From a checkpoint of a small transformer trained on Wikipedia.
Size: width 320, 10 heads of 32, vocabulary 16384, 26.5M parameters.
Architecture: RMSNorm before each block, rotary positions, biases on query, key and value, untied embeddings.
Training: 800M tokens, 6105 steps.
MLP neurons of a small language model. Each row is named by its layer, matrix (up: input weights; down: output weights) and neuron, and shows model dimensions 112-239. Each number is 128 + 24 x the weight over its row's rms, rounded and kept within 0 to 255. Numbers have three digits each.
After each neuron's rows, "fires on" lists the tokens most often at its 100 highest values on Wikipedia text that the model never trained on. A number after a token or word is its count.

L7.up743:171116111102077119120120121104091127140102143143089162085130177123110109112109135125093133153168142151115100145159122090112112147105128102127113069125138128147141111175130136128092147122098091129140144089152147079094159136122109132121129140186107122131153169108154148118146133134136108117125103115116124123121137138098135114118120117111153147206105142151114084171127161105156129123135
L7.down743:132097089156142138164097133200145181152151149170081147126104142198129131149156103150255099126128175154131100117121116121184125118126120166109137134144108135119157130115135103118146135129117105132119157109133099134127134108139143120113162119149142129131136135140116123118136130108127102180120133134111123152116164154118122113127125118130152132136125133134156136130130112109138129138092
fires on: "==" 96

L5.up839:148118116120113121123128095119077135170101140090154128109118156138122127116149103140233161165135102120191153160146111128116124128119136108140076143126148142121134078180166093089104160104102114126132136072148109127115151147107119121149106087164135142142155167141109146118099103105148101129148131134128150149127129133101134110189110156110120157127151134120137152130118130100149143124119
L5.down839:124111128201139106122166154177098140100070134124126118145159153143160154108134117153255100118149146156133128133138132095138157141122183134153132141108134137135096090152152095162168112130110118152068125119136119132118154095164123068103124128111093087124130161130124167123157142093126098112126126084159099121115131145131128141134165114133153126144157156113151138144127154130163130171139
fires on: "\n\n" 50, ". " 25, "\n" 8, "==" 7

L4.up87:096117101136107158133097082136146092125092166115095140125121143193104105116096118139106134094150110142145097125157122132160119093156158097124132095117105132168133135121117174109094126138133084109129098144102139146128120110142112138120157125107106091129109117157118080118124101104141124105117090140142136134173191105138135129114078144138111139139147086130086166132155145114102135184137
L4.down87:142141120158109108127155188148145114146137112156124125108165143139164149156148105106153109125122128082070099121106177138123124121109096144099099157101129119128115164096197106116132133113128126111109165143155161135141113168135128152173120145125181156142107142096139100115136136144146132139126145129105088112092091122148132102135168175118125129120108129134145133116147088108159099099110
fires on: "and " 20, "-" 20, "f" 10, "art" 7, "af" 5

L5.up801:137094095099120153127127114131104122097100188108125141156142136099146139132153146078105115159139145134114118137138120125130144115118132147133098119119122138138145113187154122120107121102094140106128137086160085120121151114130122168126113134159135114141148143106102130153138107153165138125117099148121101113111133099114129137123141137117138120125098087104096103088146117124115098159150
L5.down801:143101110158132121164107123141159194107154081124108118141191120070118139136193141104254145142104193137172120098146122065135081126059127141124131116106133110139171137148163119114095112096142084128127158107172097123089128160099076167202115110128118115145199120125125114149122114132123112135153104133108130108109127125135151146142111172120140179149132140150128137135116140139191124200127
fires on: "==" 55, "===" 17, "ü" 4

L7.up950:119136132163153127157103151104145144150158120120154164127120119158145123148136118143110134150135024164091108116141173122116108101109144152105116121092129086135120125103111152120114111125155173128115155087163144129145127093135122181152145098123126142131104082140112112106169135121157158130155172108147135101155120138166131106140166135136135136124135093126116112153128137125117163106122
L7.down950:146120135126128115111127091094129107121107148126095101124108142104068142130127128130130113068129174112126148130077119103139146120147098121133144125133120174151154120143190117122164110109130098144133110142076150117102150126118187095109146136078104105149171118157122147113109117089100099156103145127112092148102138126153148131164106087160109121146092144103143159115092128164152052110093
fires on: "-" 26, "or " 9, "–" 7, "one " 5, "ex " 4, "by " 4

L5.up688:100110129122178131143117157136134140138091168170112194131124103140124143129101084099099143161138157162107097074123133119117111110135147134133142070132135133115121161128118150103117135144095136157168084110129128167116154110088106130131125136128119086117142093145109121090139173140173138098132122094137111159135131129145106103101122163150118145121143100137139129121142118140154166133102
L5.down688:159121140153098107142144108126132103120143098113122074129102122129146139169095105135159104114128106106122157135146105110156117151110153139106115176139097119113100136138141118146119130104154119093094176166130132118122127171174142113144135132139096145141083173129124125135093102132052121142126160173120116141112121150143159125123108138112131125136118139088130138105130089103149092153142
fires on: "i" 20, "-" 13, "–" 6, "ć" 6, "show" 5, "d" 4

L9.up36:126131110109117130114129070131134155125107152139124125166140141157096109123168125110113158103163155129118131106108106140090158111110143098111113127129086159075100093142139160149177120113073112098124086151150134130167133125108116109112096155126107164116150103135141137145096133133141108174142095145092138123139065133156133120121138133095134148135121107134162132118112172173104127129179
L9.down36:127093140176117122149115165188132108140124133146130163154126121143131160140124152110139149126140112161144119130132131114128084094138158128157145141122135092112144126159107200156127072151160124106149153106107127115119138094140126114165140096111096106143120101111081105108173136130139093148139129114121060132157123145128172127127177147142126130115106132140108120133153126110137134146111
fires on: "at " 21, "in " 21, "from " 7, "attended " 6, ", " 4, "University " 4

L5.up976:109041089089129133115139106135118097130145140115119140145149142134141103113138103108133120164131157149151157092161082130101144117155188135140118120107138123132085083137112156090132138123133144100092147128159136179151133091136118130126139124140117138136107144133133115117173141125107124138166110116149154151125118087119175113139120168150118118088135097107156135155109142106163096148130
L5.down976:138154093160150159101117147169117131130124098142106101145158131080103115119104209131214137155160108097130069108095130129131140106127138172114151138142114108132134189137153132110144090136122112129159111128096125131149104174173144147110122133122109143131145135132126139136114138106113155136106152137176146136106121172131138168146138134103147105097123128108107121118155154128126115111096
fires on: "==" 20, "===" 16, "\"" 13, ":" 4

L4.up885:135166146116109131135127074103143138138132089107122152134153161115127176126170098109191143158145130125090142157153065147128130116082148099144108148106110105129138085157145114129093101118107110132142134100138143128186152110144144147124097111158107121113129143168143112131154085126176087144131152124130146111105151135144161138147111147085114169128124104106120142126135106116065140135152
L4.down885:154105151178142172177137121132134183119125127113141123113140148124153154089100098126228137095158116140151172142135130106113153101139109098143080070131173160105096116165131076105113085111115084141129133087148080126115176128150093104085090112167110112147139136116138151132139148129112138139112157119110130122114129145116104137123161130131153112127140165119093130149137127134140126097134
fires on: "an " 54, "a " 17, "A " 12, "An " 6, "| " 6

L3.up625:099179131099133140129131143161112150141116090112128121166142126073169176165188109160128139134123119115123099125138166138123119138134148068141145150131081092152127160139105136096128099099140156132135172147124130156097074113141131154113093121122125107141143150122128148147110113162126124144178111139229140138127103089130123144098118133113120114133087144120119127152126093170104146146108
L3.down625:128098091188145112098109167121131138114157138170083130120096165197103105120096162090162126110108106115124165138108104102124124132150091163135128125105160141118114115087118148184143175134115090134160115129165120121151156132100131091100148102127137140119099100129091122158162155071134128104118166103071126123138140142106082114120169084119149113109116131150150093110120138114121120113156
fires on: ". " 42, "least " 4, "-" 4, "of " 4, "hop" 4

L4.up498:092144134115139147129123111176139112127182120121114127126148133125102112147119136121138172122142138130159117131126136144130102132129133115117089105152107146167110151181163136121096153117143103137119153094123110120142151129122096169120137119120094074130136200103110113091156140117171111114135111132059167162192120105137098119118102112104122148101130141151136146144075129099123147119139
L4.down498:189129139145096130088131118117111164125080129176143123106110149142141094118137108118255093114132093096106147146158127111132166143175121142107147124146133133092149156099164116136131122155158156142115140120088181135113098088079149110144138139112080160143108075160108128153116146158125101122119153130154085115127120142148145174147113155141142125104148138143135117145132110121160141123116
fires on: "of " 17, "for " 17, "Dill" 9, "on " 7, "Hot " 5, "-" 4

L9.up1009:132143135131134135115120135110135129139081128082097153112121106074135122151133110138170142128158156120126073149137149119157158115158145147137115098099130129131109122095113113092132135080140177118097125101131140179121145112116114144125104104124108155130159116128143129135153160115128126103141116087106125105132141113103155135123122132188114135162167162155137148119130139115118116133120
L9.down1009:115142129104123135104137124138138119114104119144124094099153159105104119111086141155209141104114098093113176143111137112135077118134155133100108124105124135086084131138155139161130081174169099136129114124135137108142126114154122132135081147154132076145102120147146174113104124118152110127142121156109131115110144124181105116137113139103113121082114112089126115147138147133139111129126
fires on: "," 28, "of " 22, "| " 12, "and " 7, "to " 4, "." 4

L7.up98:087131111126111165150164124118147137104146126079093121080156113149111125130127133079148119086083109116129161123140145137104148077150113101115128123112110137110128162123110155125147140172124095137158108186128129084130153124042113137134148110143102112101135142147139148130085116107152131119092146118138130070163156126152139108150079132145124130135083107158116146134155109113104152142130
L7.down98:110140157175120087137127146122085096087116130142092114132108063121130091136117136139145139136124105143131141050110128141106118130139171156125092147121135139176088140150140104128151180081120148112115130151146110133108087178124142117125125099085161152085111135136129140186115157110117068117103099122103098150117134130139121128100158140121127148112115140114135147118194156116144160172130
fires on: "and " 36, ": " 9, "or " 6, "sion" 6, "ion" 5, "-" 5

L5.up1209:102138124113105104137112115130147134121102085112132130126128086165141159146127111167101124117134147131125167106136132105118090123120126124094088084148141143113138111104121120130124131111137148124095105134132071143124117159111097098180099085095121162147114140115115132120127153092149137116137118142138127151134166137101159097142116157179106116149092090146110100137127131140152175132158
L5.down1209:118135110186178142129159150150151106117155138129131117131085135121121101105111178074117131122136133099129096132118118154139151149131148128158160147141115118145148119103139118123124129134121145110153149162151171129101129083144203155099140169164143142121149148159156091145126084123122104134133137140186099135063143136160105151136115124130173109113122180087116129146114122131105117129069
fires on: ", " 31, "and " 13, "ed" 4, ") " 4

L4.up73:144133137150150154161131124131115121127139118115152114119131094150091110171143164082114141088139076129073139116126123142147089094103117139103125115102117135105163138134118147103087149142098162164151117156151172122150129109143133130128154142093105125128139118177146071156144155086170113091121105092114146144129124090124189126159156134106106126109136095143099160098145152100114161119116
L4.down73:156108105139096122124114104098146096105088125123126123104106142129095145118101103107145141140112120136144139103141101128129070161123150106116126138114107110146095129138152105142117130142090117098105144157098129114127107187130139128132122121157112100144136126101121130092089121167054135155123152088147126157112167154154112140099121185118138141139119180112134146133090122079151113141116
fires on: "-" 23, "w" 12, "off" 9, "j" 5, "–" 5

L7.up883:102128102126137109158139106143151135118167097128094111123130121126108105142139100122164158134142136120144141091100143155120137110135143137092141105118118111113141121144135146135101133133184150113147109095202140140148132127118115097129101111107106092122123112185153123142116112107125156143097144145140121104167121127121133150120104087114121132149133187117160110151148075119132142179100
L7.down883:164153133171140161126113129159138078150109114156177136163136111132124133143172147112140112101100095122154074131154145105111117130095102089135127154133115110113136150165177130136096127099134059096125125149103115136110079127165102125112127160142115158116135131092121125134087154130121088141181152168113094124159166128102142129112119150136101128115155128148122098137122112113137146123166
fires on: "of " 11, ": " 10, "by " 9, "an" 8, "as " 7, "to " 6

L7.up118:112095170180098114181123127117099158156134129103140162140185105143102125118128139077165129135129178138141155122146138143133094155124115114103106139160112142136151136150173100113096181107096127135091172072167112131130127119171115112157118108150047152156125178133131117117143120113143143129156138099129126096143126108094134100122126129163134111156136170154128111120135113146126109147114
L7.down118:110119127146130093134130150128107119133135151066134138124154123143140095098145135141255114144128105122128150131147108111134128112124171140156115116131109176155134141159144072127114167102129135174113105108165131118095140150138117133078136145108123111098142151127125153144098105115166127134110121090148140133185109146113151121147127148116136138097108142109142132123069131134179130141123
fires on: "==" 88

L4.up1126:111138118159133118097074086148146142139135099088131105178154146185147144131164117103091105108140094150146107138103132122143094113151118127099119102122160132092131107154146170153100120134130180102144132163091135159113145157117142119136118130125089133131133113103116156137108122140112128133130148141128091094112148088124145127171148139164133158137163111160122106147127122116127173098135
L4.down1126:120103123162132148129126118178092141115109112164160142126124121130098103176144123155188124122155119085124104147169130127137145148132089100157171124155133140105122098142081146136153116150127135130168130199127142155123104111089146109101134095114118148092127144092134128139126178141103131113167152134121109149137091106127139157065157156151105118092117140111124120111098179116111138152143
fires on: ": " 19, "of " 18, "/ " 11, "at " 7

L4.up292:140149126132102137138136142137101114141122074115134136109128144158124115134098146121088137146121173147135126123137137139132155155130118109127126175163104123133173182152125124127117139098111138116123122135131168141139110121154157155151117134082112133128120144122117145148150162145144069176160144129135141117135147159134136146120141146093137093134125125092142157172142142131094131142109
L4.down292:107106109132119144105081102115176106114127171151124132166120131102143152139184141116103135145111091088125113132119142189114124093118121126104145075094126124135110119104113151108153137146192112118115087144112147115138157120134109112128143109149159123114073091099127119116115137114154148108117137143142147098107122064089116129093153136115115115123143160157129120105086152090146133165132
fires on: ". " 47, "-" 10, "and " 5, "burg" 5

L7.up21:139102109101078125125136077144136149111088127115144127123143145115136145140167119109255150142129136127151125160130126090147126132109161104162109146118134141099151077143150089140069119149101094132103173102160127115141175130120118115148088114168107112155160166100099118106133088123132083137141133114121171122134114111141119110152144142117147134157108144146130121153094127137162117158138
L7.down21:112123132124130133159132125139144127124132137120126146128116138119152123078153111128255120148144158129128126121153136115152116114104145144132127114137097136118118117144137119141132118104105105114159138109154124137122168106147119127118101131130108139141131144125111140142138160105104135132130150130135132138138133133129138122128125104118151127160095160127147134165126117117170114155123
fires on: "\n" 54, "==" 41

L5.up127:120106126105112157158168075073104145108143131096099181124098137101141105119103112100093134131171120077123163109128136131147118160090151174100108139147117128089103101125135139125137111149100155132128173132106154122127150149113140136122148122124140168162150153174122134122158152133158104190154159135125138132142131103136125139118123157181124148129131111131078139144123128100131143161171
L5.down127:138123179094126097116180072157125078096117158167117134128097092109131097147129102121153168092133159154149093147145123150138110127158091172076114160126146136098148130126136081125155137134135168124136118131111106154138107139114122057160094164177095111106127118139136115136086129153142140078135131078109134138151121139110104151147073119124118080127112130106136126085101121146149117090095
fires on: "." 33, "; " 25, "—" 6, ", " 6, "– " 5, "ed" 5

L9.up917:114078094141140129126139120103165123140115121111099122135142091103115109085081128083110136153138146099101151116131132153139128128124141135123105109182131114125117111119117139151154112168134126123106105112153144189105130172110133138110101130130138158109113082123135102130126135119139086127146158111110117101119122123131072124128160131082096129124159113106141144118177125111156153143144
L9.down917:091128102109156136095118087144103115133118111124140121087136158112131163173159135168184128099157120110153123162115119134119162114121106147114125154141116138075147175122122127146131111150114160159176130088100154104137108129116106073146142126154126103130148109102119122152142134147121157129128134136120070089095121122163137119120113083115190113167119117108141154106116151147136135168116
fires on: "1" 18, "2" 14, "3" 12, "known " 8, "4" 5

L9.up43:155083112035167118133132136112153139132121114115103118135102112120139140125110148104157122191153136121145120114138119110114095083122172135153095113159135157094159117135126110128143121163112167112141131123139141130134139119116143116144163132102162158122121088130115147134157118127112101129138103087112139154110123142131111170145139140131118090133125154131138171111155138093175183148157
L9.down43:130133082159109139079164112115117129122123108137135152141148138126128123135114139104117093136112108109133090165118145124084152091126110090171096142155137141107144135142138084139144163145108111160156135170118168131093174112115148118116133153115127104100142113121113118117117128103141120117173150094120110135129148093133103139154155145128137105150103106103118110127128122139094125156139
fires on: "7" 22, "6" 17, "5" 12, "0" 11, "3" 9, "4" 7

L9.up1188:101127110142116093134139116119134117174114171136112141142081106081174099086181112148147120147132147133162107139121094109104133123132131145115163102092100132158153081156143121136104142134116134123111138164099131126139133141137127117125071118157121091109113134090130103086108160098101159138123153124124140174142097084118126159105152113147095139161133109154104113145116138125146124164101
L9.down1188:138114139198205139117123118135138119156120096155142113150150155138099184129122114171204145136124106119110148170126127124137112132135075143101150123119147121112066132189162129087113133114084121113093155167142108163122061084103142112109141158111140135102143100124128122116128129124152110134108133129131102107122130152109131143143101137125169128114110129105122147155154118133099145133120
fires on: "as " 27, "As " 11, "to " 10, "| " 9, ": " 5, ", " 5

L5.up1249:140125109138165120113116138080131096106116163130143145100119090115148140121151092114093119121132105150194131156115112136137144150124104128083129168098125129158132126124119129165133107108077115120141139082165131132128114097125134117105088124116152109106134150141178107191129109132111120138134105121186150062118122115127147087098114116136119140107116115181072121084092136116129087153138
L5.down1249:094137134183099154184108115162143128128097112178167121157112164092113113127134123139128166128118122114111102097115131126119119117153185153142117107120116106125119113189123072136131134140140158118136087121101081115131151105143145107119153130161101108139131123143156148131142151107129127135162137092101132143123126147115139168183122099169106130167122100128137137106141119181118123165129
fires on: "s" 54, "and " 9, ". " 6, "S" 4

L7.up932:109150108093131146137130121165119139110135134127104138095131130139148117095108153103128151114136104149169156112115120171092134116157146153106169162142141097109135095137132137109103129158152142131151136113096169165089097113131143113084115144108098139157113152130129134109111125111150145079149112166126138152199177134113108157122165150092145086093146125142140102104161123161172139090087
L7.down932:116164162149141136133137153127159126141112129133184161178131133105109130131136145133200104120132135107155124129127147156121104092105108128092158115081109097149116135143144138117094103125119149160086184138173145130103106101115144133101130135067086127125128119085121156137133149138086151149078130118089054123104120144144158100161139146143130165112163112177153125152157122117151151126121
fires on: "the " 15, "as " 13, "-" 10, "from " 9, "of " 9, "to " 5

L5.up847:093128110147103131108084137141116117117178110152155097119149113103109117091096109152133116140154112152066151101140135091103087112134090079135092143153150110111126180173157126120148150168163105167135084141135097130161165154133101157146096078163138147147138148154147137180096160118165120138123113145125070129094122094113176123131096080178134158165106092127112119090106079163175149114130
L5.down847:111129124144122148193155130139159140125105133112108131140077141180166088117154131138159112112131133073163118127152083135119183147133146132122122138097151137142151125134149113130141109095127126080158150143088179113101122114163136079074143173068164118126108119129154120106135090129095088147136153105173088146145126094130142112096139169111097125093118149143114062154139146085094156157145
fires on: "'" 18, ")" 13, ") " 11, "Early " 9, ", " 8

L3.up591:144131136101143143099110115130123139091161113137148097097142151099137126119108093167104118156119135098114145108148127133119159119154110118132133126117139109163105150121139146081096135153183168108095155138158084115163158111145132128151116126169138135126154149098126135129142135157114132140174111139174162109136106097136127106095110124123104147138118149137118124158126140136102116132146
L3.down591:142137131141178171141128092144102143167163138148096107123138120133125144117094178094125141126107097096134131155177116115159084104126113126122109130129105108130161123129094096139126154134141125182150165110088145120132171129137115088121089118152122097136133117134171133165128118101147171107127117119117150115140145147116064092103146133111063130182136135132131145120058120140155141139123
fires on: "each " 20, ": " 11, "other " 6, "_" 6, "-" 6, "age " 5

L9.up244:105142140129114127139131144142157090159134151171118157161115084099121116112180118130159141106137193111117099112149119122122106120127115133130091100133144174133131180109107127096090122109109113124150108192133186118156136113143145106105154141087100112110124142138157128116193123099168113111166120155132129167149113139110145109098117140109111141093146164165126133112127186175138123111120
L9.down244:080148121115133126104149152107139131167085153166118145136131085117095154087174138163181143129090131128068154155118121126108093120138114079168113117122086140147167139146106111130171166121089100121118144167111176091115122154149155106139146127111140091116125109155118124138151140092145143125180155092121163108192107140125166111121129105126130141100138134121104128108122154166144123100132
fires on: "before " 21, "of " 17, "and " 8, "began " 8

L7.up550:104142116099145144135161141135103110168153135108121094102124137148137093138120119077160108144144212062108180150132124147121125131116123079093125125115112135157094066117146146131132135149094113134134111138151102126100198130157086148135144091134112115097128117125108128079144136170137129113146106136170136145136131105163142149128143095129134145106128195117147171098140122136091124123095
L7.down550:080147166157124120135129110158151128108114100110147138156121118111156129108137125142250147126135074153127135137108127119116120084136152144142127127153170097113118174128166086116145129113094117132147166122142087117119088132094132118137129144144130149131141134066110152147087117092110102152115125125099124146141132166130126118110138136119123113149126094151102104156117105136156111125141
fires on: "s " 33, "| " 26, "a " 9, "; " 5

L7.up108:144082161121102105126144117126128142120126168057133148167120121131116134151127086116140121187132168130102122115132162163131160129120126175139092103148143130091100092172129166157142137092117115166170121143120160140157137146133141146132101107112095115117134137123094107140134088122125151172180134153111147087145125149185152130141142110177145106139127131115136103113113111137126107154124
L7.down108:095154173108097104132167114112126135127167163144107149158118133143110097133139131095168135157151113105104164141135152151084145095120105060087097131153166127115128152108171135151146112106121141113146110161125162092157102149118102130125135131159092133121133119117190137136111097121131152120142134141092096136129144094129130107187140177082124141120128126133119102140140107143144130116156
fires on: ", " 42, "==" 37, "in " 9

L7.up1142:109080154144112124114146118085134160138123114118131142133167177116165115101131134094131115141107117130138129118142105125119107127123116125117144121130090116125111111150143092145122134124143076118148121101160104113118154105124091113141108110136109102124166207123121145151148086102141142114110104172190143119187117105126123196101153145107172174121090141168096101149096121139128115136115
L7.down1142:159086118154149115130159158161102121154129109109103095116142115098156128127120123126255134094174140161163129110142118104100080126119150123135122126088140127148134137143107109099098139123090089124176139111167121145115139148106084113134107109164130139179171080121111121135113135095117140164115109107100144150131109161114162120108119104133081132153119104164110116143142080120177109141135
fires on: "==" 96

L9.up208:095129125103135147111115154125156102097122115111136106149138157104167080100122143099148137122101108137139121113156136162137115119096106111129115117124153133088123132129102124158127151131172113096158120153090160124105176143119152115111093125103106131112139116087135150115149131154093170151160086140144144117139109146159109188065181100102136099162126137176097132115142111103110124121121
L9.down208:139146125168091093133143133170074086126126159123134129142138109151122106143114131113079188126099160128125108148131141143134124117128131101132097101168134144107124134141101101101105122130089151132160110110188090098114113136155159137158172131080128167155151151119134170138146099146169099177133140081110109152137142127132165144118186118153107138157116135104139150119111093158105157113125
fires on: ". " 34, "of " 19, "in " 9, ", " 7

L4.up188:140113097164169106169128106108160129140119143125180135120118113151184168167162074114131121171095142129141110128124135075092140133125130156124142120143162093116087102100137100083136107144130147143107137086118111147147131149106125115146145146106113093112117168109172166138105135126130115113171125158103101136109092128113109137150105144160114091111109113111099165111115135170137123134130
L4.down188:111142085078113160085180135134121124148110124129107150154141160121097106108146164133110118105145122141161114139152132160148113103134121126106122104110100145124140142127121173123141152131145105125133117150111112120115137130152147072129099121152169140135163025106082116129154112141086157158115130101167158098143113159123144121112129104133123104127143086119120119132149160117137123134130
fires on: "s" 47, "aves" 4, "\"" 4, ":" 4

L5.up787:103139121135122100140109158142112161121119123144143172165099113066141154159164133148112088136123175150173113156105155116141101153117101124133098136131130159157128102124129145104159119114088131139139126149143126151126152110107096148171129077075141143071101132105136102118128167136131144131123155094100121113136163141111086077118102156136083107114128100138094151119153153158120111147103
L5.down787:121134124186162130149160129191164147119087126103103128115129166110126175112131140127162160148106116137101162078151124130137148164170145129144140085116101088144131178148184113133096147163157100119150101101135123106115139136081115138116169142153155092188102138119156112133135135107124119137141143162105131125125091122135166131101128128136134204105130117124117109105127119104155133117072
fires on: "of " 32, "and " 15, ", " 7, "k" 5, "born " 4

L7.up750:118151144141130111153117124138129134142106124149145122148159112152108134178118116136120133135141160148115132140105176109144105077158080122137106123156175144118126091155123184122138145139138177081127123116109104185159166097145162124152121158188107134125091164106123130154142131097095138109173134132116109137176167120124142099101128140147156147163134142159136114116121121135106123093170
L7.down750:116133162150138116119140150163111142063181159130166151110095183140124114133112155094146160127131136148120117145129107169081114110090117152160147104117118108119113158107170167156144127143131136147122133124135136127155111103103084130098169140104148122127110091133142093115142129142124123161123117133129101119125076100141171148152138152098117121117141103124116140077130106148175158162139
fires on: "at " 32, "in " 20, "In " 8, "Bow" 7, "Em" 4

L2.up790:185108122162135101125123154177102127137127150153158152107105121094163098132154147138154136123128099081125126144125148135089124084121138163177090128134119117161122113091138144145139174097123157129124144142104136110116140141137172146111116099117131143123106117133156168114120116134142143127087154125170147127106138107148139156133111140163149091157147135144095131120159139081121176112137
L2.down790:113147131113163139128157104098149130118149084114109112135138148167127176108092128117133100144136137135125119132102081130172168149140091121086111135137132090112155156160104079150082088162139096115113136111134126146135109105094109111121144159148163125141130176116111099121137100126136148137181117115088127128131118145112104125116151108127151112109135119137160109134116083130174121154091
fires on: ". " 18, "li" 15, "on " 13, "ate " 12, "ence " 6

L9.up906:099147119157122116146113104178130102128159145138108142141146160126137095101109113109110117152140133126120086110132143101118098149071107076135143137140131155059110122122126137122134138114107141141158111162103174121149145176087140149134124138115118135102132096073175119146190156096129132085147136194115133099137117133114125148164134112118131130124150144140137113126173130142118083142168
L9.down906:083109111175114119115125114186130150134133133117122119136144136143155095118109130132198074142094165135146102150130081174116139106142144154117097110104187149118111111155131087122128110132172121112142123203118152149096153095154171136123132119095088130151097167124123156105107138092116102150115118104128128133185103165150180129074166169141055116122141161105130113135120139108128123163144
fires on: "in " 36, "of " 21, "at " 10, "on " 9, "near " 5

L9.up478:102170123133134119148151154187126115138087174133128145126129077140120109122150080104130182121154163137068148116123133114113115128131125125136121157180127132156110140108163108108098127137134105134108137100131147174162141149140166135137192149123110079085067135134117119140152109089150125135114114137154117129137108129105124115150138186147138144131140156152126134105124113197088100146130
L9.down478:135171082150098091154129138136172123126134119108124159134168128101131170088170118173161139150113138179114138103150115131121134155147091135064142138101125130152138132133156120087158109114104138142108163092107121117131104150176166138146145136103125094136137152147103133087147132095129126084161148125165139144135118132161168113175124173120127120103160146105126140120123116149131160162152
fires on: "of " 24, "for " 16, "and " 14, "Upon " 5

L9.up778:170097093108106084118131149106116137123150119160148131094106160160147080110094114124083147153120110119136175087156115100127161088134131082091106111128142153115122100109130177141134144153122139147098116148123110122115110158116143130128167109152089121100145131148158172137127092146127143109124120170127145094140144109138130130142162116112126147108120169104106137144141164134141110143115
L9.down778:154140193089147086120110075129088100152100122148083148161134124126100170117131157141146098118118119122087172155134097135143123138142104127122129074151207115134162124164160141127149121138114110112104089099112136155119113102099133140136128132121095107117142110103140149128068141144112128108125155076154169119128093112133151112138107138148124141096068132118123162111095154150186087076132
fires on: ". " 32, "A" 13, "ina" 5, "li" 5, "a" 4

L7.up968:092103098103153122169099155115091118098135140106095131186141134144137158165133187118141138150107133126109145108142132146106142153098139162116122106116126125097155098128135109172154113147154148104178110099166161143153121116155115092102118116137136132134148162152156111155118153142110096154094105135123174140111118145116144125053139207126157124150103126165069129149123130145115117176142
L7.down968:161149142138093131175176084120132137113128096105148150103130117156171110108143104171131125125107112136148114148158138102133126135153113147127107123163102138150132173115115152121123125116136154166072118165145123113184163129138097136142119147127114125139168166119095101147135135144151177124156096134124122132128142106120121110178129147131150141077128141106147118148135130135158114147110
fires on: "=" 26, "in " 9, "ax" 5, "a " 5, "ot" 4, "as " 4

L9.up590:093100153116124138139144091129154119115135173130124092150122179117139109085126136129166080126138099155107097123117154132153141107123101092107120150117139145129107119151140153140139126120151138133124088161102155151142162188150141116098120129116093120114126113070156096136181104120072154184126128145151115102121120095128166126148149121107117103132129145142099129077104138106112122114128
L9.down590:147088139134095084105134130128136155087143134153109131162152136138111144132139145146178137080140122144154110136155161112100163125111108082178113147136118120105123104168123143134132122155124143115147126184115121104117165156132135098122109137106137131125165096077147159130130113154093108146165103094084112103151134125106194168128134117113109123130106139167119112079134118140087115119141
fires on: "in " 48, "of " 16, "to " 6, "; " 6, "– " 5, "| " 5

L7.up1100:121103107114162135146148101151077129125121131124115109078151142122117140139152122165106140153124155110123087119153132107120096114112116130145125110128114141130121138198169126113118091138126146097145139099104093129144148141137178149153105146122074118107137168130132104146121116121116074135094116147151179097145162092113179123142122142160097122151153137117097121146130083117189129126148
L7.down1100:136119104168114145108125129127092121165155167163109157138164143119099122143127137137242137147139138156142128141095127130116119130141131126118141126122127130110128100121124113093139130147103157112141143135146150161095120132150129166113123049129154139130114140130112136114165146140135110134144133128145112112142148103088092100111127136072089136127116130140126113158135100154143126137124
fires on: "==" 58, "seen " 4

L7.up425:130109137124109119135117096178125136132150146084096126118160153136128148154135107122255097157112145144156127145161140119081104127136143106146064117112134112107128096133151111145095119138096131107145146140168165123136179162139156134135150100136123138182135140138117107142113078138098077160122138141124150123134087137139141113135154132102109097117124136139135144139127096109109140170134
L7.down425:123130120153115111138154141158111126113098119119132149139154174149142146096128141125255122165118116160128144122142137138152112127124136134113108140162152138113127149205145078110116122133126092156125105153131122070132145135118112139111118135073134132134146134121131157126133134093109085113103142144119127127121142122125182111119124150081129134141126144131129098149150163108145119142126
fires on: "==" 60, "\n" 37

L9.up401:148104143126165130142127148106135121154164119124138118143167123091125133133146111111133165137110128131104112133119162153144139120103120172179125154103129174129092176129120149113107144132133143164104130109143151120152110125139148109116141113155134128113145123095101094158158168131128120098140123092126112133114152108086106168124143118181102099156064173162117139119152154105132091141137
L9.down401:152145106085124138150137123147093096093129146093108091131102150128143141114117145116168124137143150075132133142132129123100098083129142109121113099139104118113097065094141092150149117181137111105150108167137146109098132120106148149150173118090153170131117132150143164136130101126128128112117082117157146109125123129146089108119117181083114113155157105118143131130159134141170125087139
fires on: "." 43, " " 16, "| " 6